config = dict(
    n_kv_head=4,
    head_dim=64,
    vocab_size=25331,
    parallel_block=False,
    init_std_qkv=0.0412,
    beta1=0.95,
    lr_head=0.00951,
    final_lr_fraction=0.1,
    doc_mask=True,
)
MLP neurons of a small language model. Each row is named by its layer, matrix (gate and up: input weights) and neuron, and shows model dimensions 160-351. Each number is 128 + 32 x the weight over its row's rms, rounded and kept within 0 to 255. Numbers have three digits each. A neuron's up and down rows have the sign that makes its largest values positive.
After each neuron's rows, "fires after" lists the tokens most often just before its 100 highest values on Wikipedia text that the model never trained on. A number after a token or word is its count.

L5.gate855:055131094124166081165103111115125163144093133145126083119088141088127151170126164092142117132160157109160062165155137143122143130122118171095100150119101100123140139106151086151125117085144129122109098112139129107168153112120179120085133162159111074165172106072138168185082092174121095124068166140113141116141126104118148167110073148099114135128099183092136138074123119095139099133096113159187135126123107124165151180121108208102118156083075090180082111137105099130119092130154154155127143175122138139095152144117202151170089108141105125068133153098120121114145134149113140078
L5.up855:130087131096131151137046124059097118102117035095108126143159173138149133181053102166115131130171132143196177177139111123141080151175105095164132214166123216123145131119095155157141169107106128116144117171104203122138130094122095108143120093151110147117144148070156114182133149099117175163091112185177067128111135191129092200131137186093118148149158151097193092075091120098150048099145159156156122118088143183168121110162102101116100121171095086181114114151155153112118088179192151133145123131070147135165121128099083128177147076108149189095117143097146112201070124226121141150
fires after: "." 35, "," 25, ".\n\n" 6

L4.gate1339:083127133050148094048157150099155124111127154075132118115138149124113147104115152182108090108215164142124084096131138150115121109076162125125076193102135101134163127090096123153150100151147103092120149129127126093146162112079131109137144180138087142116157136060081098166073149118162184212163156129074103189138140096188139177103121160101129088163115148162153141153114105119179087143188152151079161157083134138117164089168160175136128084090139133116147088208163150098103127100133132145106114099141150119128084090131139128192109148128117140097107105128125161080117156132031086171
L4.up1339:159107093181146132075123116149146070166130174105090128135148176118188115068147113150161127135136141157115142117196091152126101102082109114133122114171145134114122122135154112087120120161113103160125117139144180096083134121130115117064083204181215079124121210122072139130087129094111107104200108115156162128155081141123165138147166140153083119141062150090054185085154119081130140112101163180137126091216123097100118103141169128131120147154168164207144149128130144165047120127092144167113136095168087133128142155164130148199115067122120147134174082090173161176119134123115178093
fires after: " " 84, " (" 6

L4.gate1044:080123157072140170111119105084141159099154136163139104178142101100070072114106113094128120091155199090104181113140166136124061122137153086152096170167111142128163106119155139167119039126133146131173145150116138082154140110118138192135131190175180157104088115102136109120125173084125163152168139083140114127196143089196115150134168150106144155120122139150174151142122171085042086112071124170171104104114126133117141123160134191150114118128025105144124134120184114116140111137133118107124115180106122101111118141148069112181135108127138102125148183152127090121186073095079147118
L4.up1044:128171151086153094048128147122115138102145175119135113203104179130113110056119117107114141186102145151164141154148110126114119103152129138126119169087132114125153132085091111169135100141171115139107166154165158080102148152115133157115112150149159117177100127117113095106106164161125129089114134103095069100081126137077164096130130124090111147116145181156129169145113149076142115137108155140191118099125140098153080109134152092079103081165124152090113071095157146200106094148142078135144125112123098133113124158062065113158188150141137066068102124118175151086132102129058166072
fires after: " " 47, "–" 9, "-" 8, "20" 5, "," 4

L5.gate277:100094135116141120091106135126104124126101216104123154166153088120134149139073118094191131131135167120119107089182162118122107095110145175140091192108073116112125154092123148125113126114144141115067155124159128141128148150174203127133118089112094104158100160141122157105125144203088143119113095154109112160101190151057187112109095180186139090151082124143188173095133108138087048133103116144150124146177147136076181146162124188110125196092139119140133160131096133138088158155152106107142088065122114161132151082117122150131135126194148111137085096080090192092136136085088150141
L5.up277:096124126145125144158110146166113082104123066126124164125107190109103119101105115169080151115142148129136167069162118161097169129072134156165128065146120145171140096068148113127164183112080145090182065091042100064132172161107075131158169021117095124123161169100113120140103184112130104129123097086115113144122192192173146128126121111129115158075133133084130149069188159111134145102100173129135083122154144107173101089121151067087125176147107069113149138161130138116172120101184173093104175167086132140105108174114140189151219091140082069159153095124130082134125090157087099141
fires after: " |" 59, ";" 22, "0" 9

L5.gate251:112097133106170145138115168089146126099152148143112169144098118107145146160109138108144119122168130130147138116143119173146180125139130112079127148124136144110121110159140076144111091149157062089110160125162123127125159192122140131117141137089173122139073155056111117142143127202115164056084107104168146144152047123184167168123105126077172100149097094194119128101165173086155144125091156164119164170103139161104197077115177109134111125160121126164089153104112183112140119113131118143092089171177154178145103068190093091169103086113095062145088113114114115131063150086162090117
L5.up251:163127134107120103109080188152117068139127145194102140108031139126101106103139136139158104106166115135076120156096124035080137143191109153114156137055137112082067063108144133147127088166166144169123129081109174140148151142128132098066091119147203104144054144130061150126118093174079075159161140128197118136135106120120158157140106113100139091129129128126114124138110166119113137112092168184146132157155155120100090181169196115161118124061126133096158173124088129170119168129085032134083105119131133135121154128074158157148139137094084108143132187128113153156124079142105177145
fires after: " " 68, " (" 21

L5.gate634:177047075095112086166180100141078136104107144166175146147107137115117106103138178130104168109107103193134177227120153179157177192084135119074150199122103117138133095109074114153122140119188097135125096150123094132113116107137248161125139094074123112056150125107096115143075072089189168157095117131159068117126115122148116106127139137105128124146089114096131115164177173116154116143089138132122093136106165165138146106129111152157166124138091143162122157120114153085108078132133194133194093128159125161088111102139123116132175073113113140127154099154059123091145132100167134090
L5.up634:084103027114134100151083112165098117118091136148161120097127140165095144147175173076116100116181165070194065077137157161115126125204161148174105146153124158128133149094131146091146154180126147109190147146120080150155147123064150089147130132166191120128189089097175130128149168196179086082113130098158110172121092134167188137123106154112128106113171125126128049062183081137108170137156141151119142170090145178196135176135123109084139129090173105119162151148163143208098167141163147115158127165132122099149133155216131130116132146076132116147116159117097125127070142123126127103
fires after: ")" 50, " |" 30, " per" 4

L4.gate1091:110098155171192151102128074115031161073118152153124129158192139103102113142115115184144109090123137187151117171108088070073106123089098140104150119116148131141132172080113076117205136129101152193110077176153124118117065127077133126160159151053115165171165147162133129165162161095143112139049091130150075086120094144116126184117147096192136138082095140098105118135058124161140149134060141131168185134113135091155189120122090142120110138089116128120145171108067107137183120136148157180138179099163116073097125137147094110195094213148097121124121151107072092170118117155082125107
L4.up1091:139122157154107125116126183156153072151116109100171119173130145138094137114163136125107125145205129148134064162120138198096071120111131089118085070157131132174109121154120103110116149086105125126153136142136094155118131090108105096089147108126090123075119155094160106110156124085141120106114171126144079101148143148121091133096130135137122202195164113082159100096080115096144109073154141121118099125186144122126138144122098177082149087143121113115114156077128098177122120047149131101142110095128192132148096121133166131162151123154124124109113117106078120109084142146178121113
fires after: " |" 29, " as" 14, " one" 6, "As" 5, " As" 5, "," 5

L5.gate928:110120127122139119149155124101136199116143113126099136166138076087129095182179128091140100125153181127133066127106208152118112078165101104135146156162108166145073160122082139127121063157153079130141226115118128125125122141118165103051119085099101147149151086139120098113107051155167120184079105128149185092098129157144114143163100114118140094115135130116118127170109210222161114126114139085109081118119134185151126111094135118103098122104150102117081151179120130137106082151105177093137090087120101156160108141142102145125122096160113111146116098155139092109094207148142150164
L5.up928:142157082088162160141118120098132144113078100200150122137120121123109071166139115112099130112106130111153138156187109101129067127243098176135110140148089153131164101126137074167186184124120161149172165176075186134146132138130145126127119087070091159094150115154175140093102100170144145160073095130149140128122103096121171113120167168137158085188159115122106072194186146134131098126118171138110103120152114137102166105139142091089030119187116148136159097142113162091176125120150141137114146148126107143120092162133135129116198090111175108122153094168124095134118151115117085068
fires after: ")" 39, " |" 18, " the" 11, " was" 7, " is" 5

L5.gate352:105095145111175192179140153117116121155163153092141184133150129146152172086125131109112134088111105102091140123131169202135107070110113125145121150145121198143110066095156132115116136132158110171132140130129101151125145084100145129147134085069076184143055155212152209116129137134173150210110106115099133092141155097125133127140084153070149066074058190082142112127143155167124066157058147096160162104130094133104118120143165084140090171148144130126149025105083168173134106157103121107156184139157166140030168127129157112176103108143168152118118122136058081105133123149131130143
L5.up352:116120124147132176202112129129134132131101170142166134084115130113125179154158145138174153119119158116076073133073154129116132141159108123075162143085144145135143174090139182154104164111147140123151166111128108149115151121133163099181134120122142155136105121060170135161118250106145119154131088157125076053146063133180102127146125098122109120161170120120102176093106138130129150136149127164049139131133088093122110161093139160077163140096135102136171109126117077154156157175127118152128153170127155137215142087156134114152151120129157172110195144140162140114132111106124038111
fires after: " was" 41, " is" 7, " been" 5, " also" 4

L4.gate408:150127149121094119096136080117198187140112176158140162065116137131073123071152072171088141132074123133173094123187144083060145081163096175153152102152160175113131181114118132138155152107178152098108121156116171079092087209129127109079127135168126160175127098170118145111139134209166171126185136140048177129136143104156087188095143146141115051148144064102154040110102059156155141152139107162105137114138104168112141136142084157129090131137074124078160134145120130111104124163119144102126124166139131038092126139167129099164105134122095124126078128118191162117133136160054129124
L4.up408:138175147093147098136135098165132129111094081161144139151126164139144114126139149150161130130128100105142136134138127113158090153086176148197126163150065109107171125157117116161153111159129182141171062172114136118071129164121110066092087070119158071125136116065198143153088066145112106155157112113077147118169129150062129091092157091142152160135145133082155097177113131139148186112120085084106129140112142111074078107144091128106089149177090143106121175160129131119106122088128149156100111158137135107132145126109137127024171135089132098088094091135131158157140144206141130183
fires after: " |" 22, "0" 22, ";" 10, "1" 10, "2" 4

L4.gate674:108097134146119082109091136158048187157094090155112190121109125152129123136142128121154163121064114109104115159113125151125079144071132075099143162148096148133136127090127113141074165120082158158109128163075148138149116096075127091172171159144109113118106174164137160145068116102133144182170152142131177115110165087126090087163105069069064133119160160115133162097064089135102064134130115142125130163189172144134079131145113136120071120138114161130077175144108151117080106079143120120131116137160152121151126162187102093120184127125146116127123126108183146150095146146086111154
L4.up674:101133114083121126145141072130136151121131129129181124111120103138124121110147081109092119127102124066154180171119169156104128096116130157143162152077115130131105219171071107108063134162172145142114111232136105110125064205113121109143109086118204091126140142080146107139143138152133146125133093115161166162151108150122090072152106111115110122146138130075119163169081185074086169093148087124101116139165105123086097120157122040109134120109064122158091133127129097163154127090136141051138172108084131084107107052138060121135106060099126096122185121129136184148083083134125098066
fires after: "0" 36, " " 14, "1" 9, " –" 6

L5.gate1334:158130113121084153101145106112107160154128156140146138197156136132175123151123137132116127134103154110101155096149071090092134109112119108133153141102175093137138176168078207088180105076073079137200150126057091117130105137097133123134203125076099204124116124085160185124071149071117117086152091106182102140121125109132125118086142199144146065151075158124171081159180130135146111119055090070145101169133097142113135151120114157101208105165120147176133162114148076152183119159107161084133124112100105135087131111145129127142148099100083147136094186080132079124172147127133136121
L5.up1334:153137132116123126093129096143093154133153099057148109104175095160103094105121080135127101136188141154201090139103113094178080130128149120166134113130171074130122099119122104132083100176130124164136111084099151120175180095063182161099113108144136169118123130142163098119119153168089159095098139086112121186043144165133166149078111167152180120185101119126113150162128133134130145141127065140208112141134079145116131207144132157137149130157106120129120139148112177158140111136125118076097093163088110158114090193104160146137124132162047155101143207106146133141094103121198160129
fires after: " |" 64, "-" 8, "|" 7

L4.gate1159:162019150114113121140141156127075185117137136123115130166081128187107116135134107103132093158168117101148167135185124178109136173165107185131093097134144135082130133106152106147078132119124127136106136145138196098050122069065137093115201122088175143132145174178115075078162134149074189143148111104131176124162128105109093164122112091132109133070174131174119150134103121146120111085108157215077107140122198113124167147153092197154175063099136198231081154148164105092153160084157127124122186130136135183119129104166111114183155113139172160137103102150058110131140129125101078155
L4.up1159:165157159130128160198155183239101108124175085145099173163080152140090153128093107148108083153101150145134076084114148179126101166165112148111121059138202099128128089081089129130081155123073193171134136137106159089102139143106114146142104141187063136103127164182141108129119120126156121127133146126143161083077135113121084145139146090171131142099120141163075171154117144123097136173095122137144084176114141166141163097127126132157098226140157099180116106158156028147104094116126174124129152088156121104095166120173105061029137099129078165094138140091134116086080103105165128097
fires after: " |" 54, ";" 6, " –" 4

L4.gate815:118196136150115138162155176135168131103130165140164143132164114064141115125159096148114125099074163092101089164148105104138140134058189139162110112100137145137172084056136192137062119031049136095170122123128109172118097125124110084101159144128063181145164100130094131106135183105140152203117150153125125129172157163114112065145121089100108177134150114080190104099146166095102112103144153108126122202127153144106129141179164122133122151121159119177095155130180173134154157117177152139175111132093097151151115176117150153164137109172134051108142150094139154158114081127189125160
L4.up815:125157113156107116194081085128221082119106161115198016176098132079113087082173154128173101117135184070102099104115148100159091163190125167113133128062195137104071130089141134211155152115109140145133137118145114131103078147087138145137177126163126161160137183104167179077121128157181157110125152128207133198162083131147112093116161094119124098120126123088129135095139147137133113065095173081109110162135103157136157129124156135111134113169132148126115149128147105161170158123129130119099089130152163164134113181117134131104141099212120096133167162041167110116102150117137131144
fires after: " was" 16, " is" 12, " be" 8, " are" 7, " not" 7, " became" 4

L5.gate665:135136148102128076126132116097112130138092127126133167080176038187121093178156124138104164145098170110097116138107183117165094130118133138165116123163116110117120132102092136123136069090153135153168112142152139074162104155151135123173151107118116180153107101183091186093137143097155114133138168108115166136125120092132086165114161085180133107101121131194133188195124094135102091137079107090125084141125140172112098099197078196186124070168140126100122151156174139134149114138088098128147169122134154171164196172083079128203163129130108166093071186086124122062146146072138120110
L5.up665:138204130115119131169174122132121082118184076134138122114103151130131123158120131169097118125157174131122130086066162127117087128070119080132126141110142092091166113192108141125143122175069140135144142103138094150186104047115087091104080075119131157102130078157161106147112122092161143174110115099063157090110106181083131104103121166105152080129115094099115094120144130074126152104097137138103156094110120124083174143144159162149124173152113122132139098116082127150095131068093090099115091093111064089103112132148114151149136161136131150110154166137176077089164104143091152098
fires after: " " 75, " (" 7, "|" 6